Weights of a small GPT-style language model, trained from scratch on English Wikipedia.
Architecture: LayerNorm before each block, no biases in attention or MLP, tied embeddings.
MLP neurons of a small language model. Each row is named by its layer, matrix (up: input weights) and neuron, and shows model dimensions 272-335. Each number is 50 + 10 x the weight over its row's rms, rounded and kept within 0 to 99.
After each neuron's rows, "fires in" lists the words (lower case) most often at its 100 highest values on Wikipedia text that the model never trained on.

L2.up710:44 27 76 30 58 60 42 64 44 50 48 50 55 33 50 42 65 44 50 52 57 59 44 23 41 57 52 29 65 37 51 42 47 54 59 39 45 59 37 61 61 39 48 60 38 55 58 54 58 54 51 52 44 44 46 51 46 47 52 53 53 60 49 51
fires in: "village", "paris", "town", "party", "passes"

L2.up512:55 47 49 41 41 50 71 38 46 42 46 53 30 48 64 28 25 31 47 45 41 47 33 58 51 52 68 37 53 43 42 41 49 56 47 53 62 49 46 58 41 52 56 60 54 55 40 66 55 43 62 67 36 66 31 60 39 47 54 61 47 58 52 48
fires in: "1996", "1978", "1977", "1997", "1998", "1898"

L2.up294:67 42 57 49 35 68 30 46 50 41 58 51 47 36 40 61 60 59 56 64 50 55 43 45 45 35 50 34 34 68 48 44 44 41 53 67 32 49 53 50 42 42 56 64 55 59 51 57 60 70 53 27 58 46 51 45 53 46 56 55 54 41 50 39
fires in: "them", "followed"

L11.up164:32 53 42 48 63 47 65 46 46 42 40 64 36 47 35 44 50 53 38 42 26 67 52 51 58 49 53 24 48 43 31 43 57 39 26 60 62 44 43 53 61 41 54 42 57 54 37 55 69 57 46 56 53 58 53 35 40 58 35 60 54 57 48 62
fires in: "a", "each", "one", "1"

L2.up429:41 45 64 45 61 49 62 54 58 49 64 53 50 43 43 51 41 51 55 57 61 63 52 60 67 60 34 40 53 35 54 53 30 32 54 50 44 48 57 40 64 58 45 52 41 55 51 37 63 60 43 53 47 38 60 49 50 48 41 58 31 53 67 53
fires in: "roman", "british", "village", "parish", "holyfield", "king"

L2.up1397:52 29 35 45 56 61 60 38 54 31 37 45 50 60 40 49 52 46 59 64 53 41 46 59 41 43 45 57 50 58 47 45 73 46 43 26 44 45 36 41 61 46 52 47 40 58 37 40 49 48 43 44 46 69 75 31 49 33 68 53 44 49 56 47
fires in: "for", "given", "my", "than", "like"

L2.up1300:47 38 60 57 59 56 60 58 52 32 42 53 36 43 49 66 51 36 64 43 35 62 43 29 57 46 43 35 61 51 35 45 70 41 47 59 50 50 68 55 54 32 62 49 50 35 48 60 55 70 56 45 58 59 31 44 54 66 37 43 47 61 69 51
fires in: "area", "espn", "move", "period", "section", "special"

L2.up987:48 43 56 59 45 37 44 48 52 48 50 30 56 45 45 45 51 65 63 57 53 40 41 49 52 43 49 55 43 55 39 49 60 48 37 44 53 63 47 52 40 47 61 40 55 43 52 54 64 42 37 36 56 50 45 47 65 70 69 40 47 48 55 50
fires in: "them", "women", "children", "nursing"

L2.up547:47 40 49 51 45 36 54 45 63 50 47 43 67 55 43 44 55 47 42 48 49 67 40 46 54 52 37 36 57 50 43 45 58 37 44 44 47 64 56 36 52 49 64 51 65 58 37 39 64 40 34 53 46 64 45 54 60 39 42 68 48 33 36 56
fires in: "early", "1994", "career", "other", "authority"

L2.up567:60 67 49 36 54 44 56 49 52 37 56 41 39 56 62 39 57 45 29 54 41 53 53 44 38 52 44 49 35 59 69 57 55 57 36 37 65 62 42 71 57 43 34 56 36 22 44 41 54 49 61 50 57 67 34 40 45 63 43 43 46 43 54 55
fires in: "very", "website", "footballer", "television", "always", "football"

L2.up1325:51 48 67 55 59 66 49 45 36 46 50 69 43 42 51 43 53 36 51 59 48 46 52 48 33 57 29 43 65 68 69 63 48 42 50 56 58 38 57 52 51 38 71 40 44 61 41 35 42 49 43 56 38 68 44 66 51 46 41 60 33 56 40 54
fires in: "after", "following", "on", "provides", "represents", "gives"

L14.up79:55 42 38 39 66 51 66 43 59 52 44 58 36 46 45 48 46 64 53 48 48 34 46 33 44 68 57 67 40 41 47 40 50 54 47 47 47 40 61 55 46 43 43 62 39 58 65 40 56 51 33 44 46 56 57 59 44 52 26 37 43 43 67 42
fires in: "if", "when", "as", "in", "at", "while"

L2.up1123:55 51 44 45 47 48 52 57 56 52 46 43 49 35 46 36 47 55 48 39 61 59 46 55 50 48 52 43 50 59 53 42 63 75 48 44 43 58 54 34 47 53 50 62 47 52 49 40 49 51 43 70 60 51 57 40 46 33 30 32 53 41 59 50
fires in: "political", "same", "economic", "financial", "late"

L2.up713:51 60 58 55 53 39 50 53 43 66 55 61 56 45 62 50 40 64 68 50 38 74 59 65 46 53 30 48 58 49 58 34 32 56 56 52 47 27 56 65 61 51 55 53 56 52 50 50 56 62 56 56 43 50 54 73 40 34 54 50 51 55 57 47
fires in: "york", "suzuki", "you", "76", "madrid", "oxford"

L2.up1315:47 68 54 53 30 49 46 47 53 57 34 54 50 43 29 50 52 60 66 66 57 43 47 56 58 60 30 43 28 44 54 67 46 56 38 33 57 47 53 53 38 33 45 57 41 27 44 54 68 46 59 48 56 50 55 46 38 45 39 51 27 42 55 59
fires in: "stadium", "church", "village", "independent", "hill"

L2.up261:46 61 64 55 45 39 37 42 69 56 59 58 34 56 61 45 49 56 41 57 39 38 53 35 57 49 65 37 45 35 38 47 33 18 31 31 45 51 41 36 55 40 51 54 51 44 55 49 61 41 37 41 38 49 62 61 53 46 54 60 40 50 44 31
fires in: "film", "stadium", "education", "real", "motors", "era"

L2.up1245:53 40 62 44 57 48 41 43 41 46 33 48 47 38 35 61 46 61 64 56 48 57 50 63 24 59 40 35 58 50 43 72 50 51 31 45 61 75 44 58 39 62 66 32 62 48 62 57 52 33 59 55 41 39 53 46 55 48 45 54 36 64 50 55
fires in: "2023", "2022", "nominated", "television", "agua"